From a checkpoint of a small transformer trained on Wikipedia.
Size: 10 layers, width 768, MLP 3072 GeGLU.
Architecture: RMSNorm before each block, rotary positions, no biases in attention or MLP, tied embeddings.
Training: a variant of Muon for these matrices, 1064M tokens, 8118 steps.
MLP neurons of a small language model. Each row is named by its layer, matrix (gate and up: input weights; down: output weights) and neuron, and shows model dimensions 336-431. Each number is 50 + 15 x the weight over its row's rms, rounded and kept within 0 to 99. A neuron's up and down rows have the sign that makes its largest values positive.
Before each neuron's rows, "raises" lists the tokens whose logits its output raises most directly, leaving later layers aside.

raises: " up", " down", " against", " away", " out"
L2.gate2020:51 59 74 73 56 49 60 65 39 45 26 44 44 69 46 52 37 38 36 71 66 59 45 36 72 73 44 36 47 18 68 39 62 34 73 24 48 28 63 44 43 56 47 64 60 35 69 99 67 53 68 59 45 65 55 66 26 67 57 32 36 59 49 43 70 27 72 34 49 46 36 47 35 48 52 39 52 59 60 44 35 44 47 57 38 53 60 44 45 56 38 20 52 36 66 55
L2.up2020:31 63 72 78 47 43 64 65 26 72 44 55 79 69 60 12 35 30 40 72 47 65 33 39 53 60 31 26 64 50 65 84 46 47 47 46 48 47 61 32 54 34 38 67 50 47 51 60 46 62 64 50 61 45 54 66 49 50 54 47 54 55 53 47 28 55 50 47 53 43 65 46 53 58 80 34 60 49 57 72 50 50 36 31 41 83 39 49 71 69 49 20 73 35 36 45
L2.down2020:49 49 29 58 56 26 35 46 56 37 46 36 29 42 43 75 52 82 74 81 64 46 65 61 35 68 54 79 64 42 46 68 62 27 48 53 59 39 41 73 49 52 52 59 78 63 51 64 49 50 40 36 57 42 41 28 22 59 58 15 47 48 40 67 38 53 61 55 42 47 58 41 50 50 52 45 70 51 40 39 41 42 64 60 55 24 55 52 37 47 47 74 64 61 61 83

raises: " served", " used", " brought", " found", " also"
L2.gate1088:87 48 90 42 68 55 71 49 55 65 53 27 56 26 33 79 63 54 70 48 31 54 38 68 57 81 69 54 52 62 48 38 53 57 88 67 19 42 66 03 50 58 39 21 65 49 48 61 68 68 64 37 60 84 68 48 67 54 47 73 56 57 41 48 38 61 55 50 49 37 61 18 63 63 76 77 41 38 64 50 52 44 83 49 21 50 31 36 52 64 52 37 36 60 69 80
L2.up1088:58 29 58 33 73 59 48 33 34 38 44 36 58 67 42 47 28 44 45 30 38 24 43 61 59 39 47 26 70 41 31 35 38 62 56 43 44 38 44 08 34 64 50 47 31 34 28 78 61 58 40 41 58 40 61 66 49 74 33 48 67 47 10 41 36 38 71 68 65 34 39 32 54 50 38 48 48 38 64 55 33 67 30 59 31 29 37 44 61 65 64 44 18 62 65 60
L2.down1088:56 50 50 61 61 05 53 58 68 54 47 66 33 54 55 53 55 35 87 91 49 55 31 51 26 39 42 54 62 60 56 68 60 50 61 52 56 57 54 60 39 49 37 39 47 75 58 47 44 43 50 53 24 92 31 56 58 56 94 58 37 47 48 46 47 39 31 55 61 39 57 58 71 46 62 63 72 44 59 49 50 48 65 28 41 51 46 52 30 55 31 61 53 19 52 52

raises: "Reception", "Critical", "istic", "ize", " reception"
L2.gate2005:33 64 72 51 71 42 40 54 54 63 48 44 58 39 53 55 58 42 53 29 37 28 39 89 60 43 53 72 63 71 84 70 46 64 53 68 37 57 51 32 51 43 60 55 57 36 23 95 27 41 71 34 44 34 49 37 62 26 58 74 63 43 44 56 46 57 69 46 35 21 48 52 64 39 67 43 81 45 30 50 49 52 37 48 50 26 28 47 62 42 56 58 63 62 44 23
L2.up2005:26 46 79 38 63 45 72 64 47 83 54 48 36 45 66 54 43 50 53 54 42 55 26 58 58 60 41 65 41 57 92 31 55 44 53 56 60 39 47 37 38 39 45 41 60 47 84 51 52 67 51 25 21 35 61 57 43 12 67 77 40 35 63 43 48 53 38 26 48 56 72 34 69 24 56 50 30 35 33 18 55 57 28 35 31 12 48 39 75 46 39 40 41 62 20 34
L2.down2005:34 41 76 36 41 44 51 49 78 49 63 42 60 23 74 10 57 78 28 73 33 41 58 38 51 67 42 64 70 69 45 29 21 67 41 54 50 33 65 33 56 45 73 43 54 42 36 50 58 42 39 52 58 18 54 53 44 77 28 52 44 53 51 52 43 49 59 34 35 21 40 44 77 67 43 20 55 26 64 39 62 42 46 40 54 73 50 71 53 62 23 53 48 35 71 58

raises: " music", " Jr", " Music", " sound", " rhythm"
L2.gate992:47 72 68 54 44 40 62 24 34 49 48 49 36 55 55 62 56 61 47 93 28 84 68 61 54 08 52 64 39 66 53 64 55 32 37 52 05 62 28 42 47 57 58 53 69 27 22 42 42 33 62 62 36 40 57 46 47 46 42 75 33 42 65 42 59 55 55 77 46 67 56 41 44 64 44 53 37 47 56 86 42 37 65 72 33 23 42 43 30 34 22 44 49 73 23 34
L2.up992:49 57 63 54 39 41 55 32 28 49 39 52 48 31 62 72 62 95 37 73 36 60 71 30 45 41 54 59 44 79 54 63 36 23 37 52 33 78 44 43 43 62 45 34 70 48 22 69 45 39 73 35 39 32 35 34 44 81 47 74 47 43 68 50 43 51 35 70 54 47 57 47 40 58 71 54 32 49 54 70 50 30 62 40 23 30 64 65 45 53 39 65 47 43 34 31
L2.down992:75 63 82 33 38 52 41 67 52 52 68 22 66 64 31 51 36 71 53 50 90 39 60 31 44 60 61 45 57 43 73 62 34 42 48 25 52 68 77 28 66 88 49 49 51 57 15 41 72 39 66 53 38 50 73 55 51 81 34 40 50 38 42 34 44 49 59 57 52 51 54 58 59 50 56 50 31 47 48 33 59 49 88 62 33 39 38 63 45 53 44 60 81 68 47 62

raises: " ethnic", " immigrants", " racial", " population", " male"
L2.gate2755:59 56 45 38 63 61 52 64 68 44 42 46 69 35 17 42 61 60 73 58 16 77 41 52 20 41 59 33 68 58 53 46 63 54 41 31 51 39 62 35 62 35 44 44 25 38 77 36 73 17 61 54 57 55 39 63 49 35 57 69 47 30 39 44 57 31 40 58 72 35 40 49 27 37 73 65 54 32 41 49 62 41 66 36 57 49 18 56 52 87 49 56 34 73 39 64
L2.up2755:70 52 56 52 73 60 53 52 59 53 23 56 59 35 56 56 74 55 79 53 34 69 47 64 59 32 63 19 58 59 53 51 98 54 22 42 40 16 52 33 56 34 54 61 45 36 58 28 82 32 52 40 50 35 39 57 30 38 62 57 48 59 23 30 52 38 42 61 50 68 37 61 28 40 64 74 46 58 38 51 71 38 68 23 43 71 28 35 58 92 40 40 41 68 28 47
L2.down2755:51 61 51 44 53 55 68 67 61 48 61 56 42 42 59 50 59 50 56 61 40 33 37 51 65 67 57 54 51 61 55 54 77 81 59 32 60 27 50 51 19 48 23 74 48 40 28 40 34 52 50 61 53 89 61 32 53 33 41 68 64 55 54 39 52 60 68 45 57 36 42 83 47 31 43 55 56 33 52 57 64 35 31 36 61 62 34 48 52 69 31 43 49 74 42 60

raises: "ald", "ered", "ern", "all", "ish"
L2.gate1575:37 38 47 53 26 51 74 72 53 49 53 21 46 27 56 54 68 39 47 81 41 45 43 04 43 48 73 55 20 43 52 80 80 59 35 67 79 65 61 69 49 32 20 70 51 40 49 43 26 55 53 51 25 32 48 61 40 39 16 62 64 46 64 52 71 52 20 90 79 61 38 60 65 66 55 49 62 26 35 48 36 57 61 27 44 55 41 40 52 55 63 52 69 67 54 47
L2.up1575:44 87 40 21 54 35 53 56 36 91 66 14 03 58 65 43 80 16 32 56 49 52 73 40 85 49 54 66 36 56 49 47 54 38 25 71 68 50 50 48 39 32 56 39 52 54 50 46 39 51 56 35 53 48 57 62 40 64 52 73 41 41 57 45 66 42 44 56 70 29 44 66 61 52 48 38 42 35 34 41 79 87 40 75 41 54 22 50 68 77 52 58 65 55 65 41
L2.down1575:34 42 74 51 34 83 55 71 31 67 93 53 43 24 36 35 45 34 27 64 36 39 88 60 49 70 50 30 41 36 68 77 70 61 56 43 61 59 39 36 47 81 45 52 46 29 45 46 55 53 42 71 50 66 62 52 53 47 64 38 85 64 57 67 45 66 35 47 69 44 21 62 51 17 42 42 52 40 36 32 48 47 62 42 59 54 67 38 62 46 50 63 54 38 54 65

raises: " Bibliography", " List", "See", "Other", " See"
L2.gate1156:49 72 66 51 41 63 43 13 51 39 56 56 21 50 64 77 57 47 45 88 47 59 73 48 50 45 29 64 38 50 47 57 36 67 42 49 48 45 37 43 78 28 39 78 61 58 37 43 52 61 61 64 72 59 75 41 61 71 49 29 43 99 28 62 54 37 34 55 32 54 44 63 44 55 59 67 50 53 43 61 22 47 55 51 11 72 57 43 54 51 50 46 34 43 30 59
L2.up1156:56 58 88 32 45 71 69 66 21 52 54 68 71 51 52 69 53 52 55 64 33 54 48 78 54 41 21 43 68 51 51 71 35 53 53 02 41 44 17 17 66 55 41 55 57 58 48 49 86 47 55 56 36 35 50 50 42 65 67 66 56 38 53 62 66 46 38 57 68 42 50 60 31 37 67 71 60 62 57 65 21 62 64 59 44 52 61 80 60 49 55 40 20 39 32 44
L2.down1156:36 58 30 54 57 47 61 73 48 46 58 46 53 49 59 37 66 38 68 57 30 50 50 34 42 62 71 53 35 53 41 41 35 71 37 64 63 46 49 44 50 24 42 66 40 49 38 25 51 45 72 72 17 49 54 38 61 52 44 52 25 36 70 40 64 43 67 54 54 52 35 49 52 16 58 31 50 45 50 58 63 74 64 55 42 55 46 52 33 46 60 43 70 48 40 63

raises: "ary", "ists", "ist", "ies", "ing"
L2.gate1718:63 62 37 75 37 48 49 46 40 29 70 56 55 19 56 51 89 40 67 65 47 55 46 69 29 56 30 51 54 71 56 46 56 43 44 63 46 17 72 56 68 35 72 55 59 56 53 70 25 59 47 29 37 26 53 55 50 60 43 80 40 55 45 57 36 55 54 63 11 46 65 57 55 59 66 29 22 70 83 42 52 61 66 58 46 59 40 51 52 72 66 36 23 65 69 35
L2.up1718:34 63 53 52 47 49 24 26 43 44 51 65 63 59 66 68 34 50 44 61 26 64 15 55 63 49 33 54 38 60 26 40 40 34 25 76 28 70 71 35 62 36 41 59 69 55 43 40 52 66 51 61 40 40 75 50 59 61 58 27 33 39 52 57 24 46 35 61 50 58 68 63 46 43 41 62 16 54 61 68 31 44 45 49 51 46 67 33 60 37 36 12 77 25 53 57
L2.down1718:30 51 15 76 59 57 28 46 55 42 68 30 54 46 48 51 80 35 42 99 41 47 20 57 37 28 37 52 41 40 53 58 68 74 57 47 34 46 36 62 44 51 41 51 65 76 88 53 63 39 80 51 48 27 52 56 59 44 46 65 54 43 61 69 46 40 37 39 29 43 57 47 75 39 48 50 54 35 48 37 40 38 57 63 43 28 65 56 14 49 57 57 22 63 61 52

raises: " injury", "ities", " injuries", " health", " suffered"
L2.gate2053:35 36 70 32 38 38 77 59 35 78 70 71 71 48 64 36 35 46 48 39 49 31 53 36 49 45 29 38 52 56 48 48 72 32 54 53 77 49 45 48 05 64 31 44 27 60 42 36 51 04 63 47 60 15 44 70 60 42 50 49 44 73 38 38 27 72 37 58 34 60 64 56 39 39 26 72 65 51 25 57 60 61 56 60 59 49 43 56 60 35 66 38 50 31 57 65
L2.up2053:33 42 70 66 56 63 57 26 44 63 53 81 64 34 55 53 31 63 49 24 26 20 52 55 74 28 53 45 50 72 51 42 52 29 37 34 61 39 39 47 23 35 40 53 39 52 51 33 54 21 75 37 41 37 40 74 50 44 44 53 42 42 51 48 28 76 73 76 58 45 64 49 49 38 41 44 33 55 51 58 64 66 39 60 41 62 44 45 66 64 87 42 49 33 34 46
L2.down2053:54 41 73 60 47 58 49 33 32 58 60 56 79 75 52 47 44 33 42 76 59 73 53 42 40 43 65 45 31 46 50 51 48 40 51 39 31 18 55 45 38 52 43 79 39 79 44 44 69 47 79 29 54 70 57 20 63 66 53 51 44 50 45 75 49 59 84 47 56 38 37 51 52 47 30 40 69 29 52 46 48 48 57 68 47 72 53 47 62 41 45 68 47 43 59 50

raises: " others", " other", " some", " yet", " Others"
L2.gate2023:54 64 56 62 51 45 33 56 61 68 42 33 62 50 48 47 30 39 48 55 36 50 57 35 34 82 27 45 45 27 60 56 65 36 67 64 22 43 76 24 58 61 49 69 47 63 57 52 59 50 75 52 46 53 53 39 53 52 65 58 62 38 33 59 73 71 62 45 61 47 78 48 33 62 37 54 48 54 46 70 52 27 67 53 68 69 50 60 33 65 48 36 38 36 46 52
L2.up2023:14 47 41 48 68 63 49 59 55 49 09 45 58 68 64 54 83 60 61 46 62 64 53 60 64 51 73 42 39 62 44 55 74 20 51 30 62 52 44 65 46 83 51 58 41 40 52 74 44 59 56 49 52 79 63 43 56 58 46 77 57 46 59 30 29 59 56 60 38 51 38 48 42 21 49 41 47 44 46 61 59 61 66 50 80 44 52 53 26 28 46 49 46 79 31 62
L2.down2023:47 79 62 52 55 49 48 36 40 72 45 22 53 52 53 53 51 68 31 68 41 49 51 35 41 56 43 13 44 54 56 84 26 57 75 68 08 59 60 43 68 43 45 46 49 33 34 14 49 42 50 78 35 51 57 60 51 47 72 49 40 37 69 61 49 39 47 42 59 47 70 48 30 35 54 50 78 56 85 45 56 40 66 49 58 74 76 34 62 51 28 35 57 69 53 60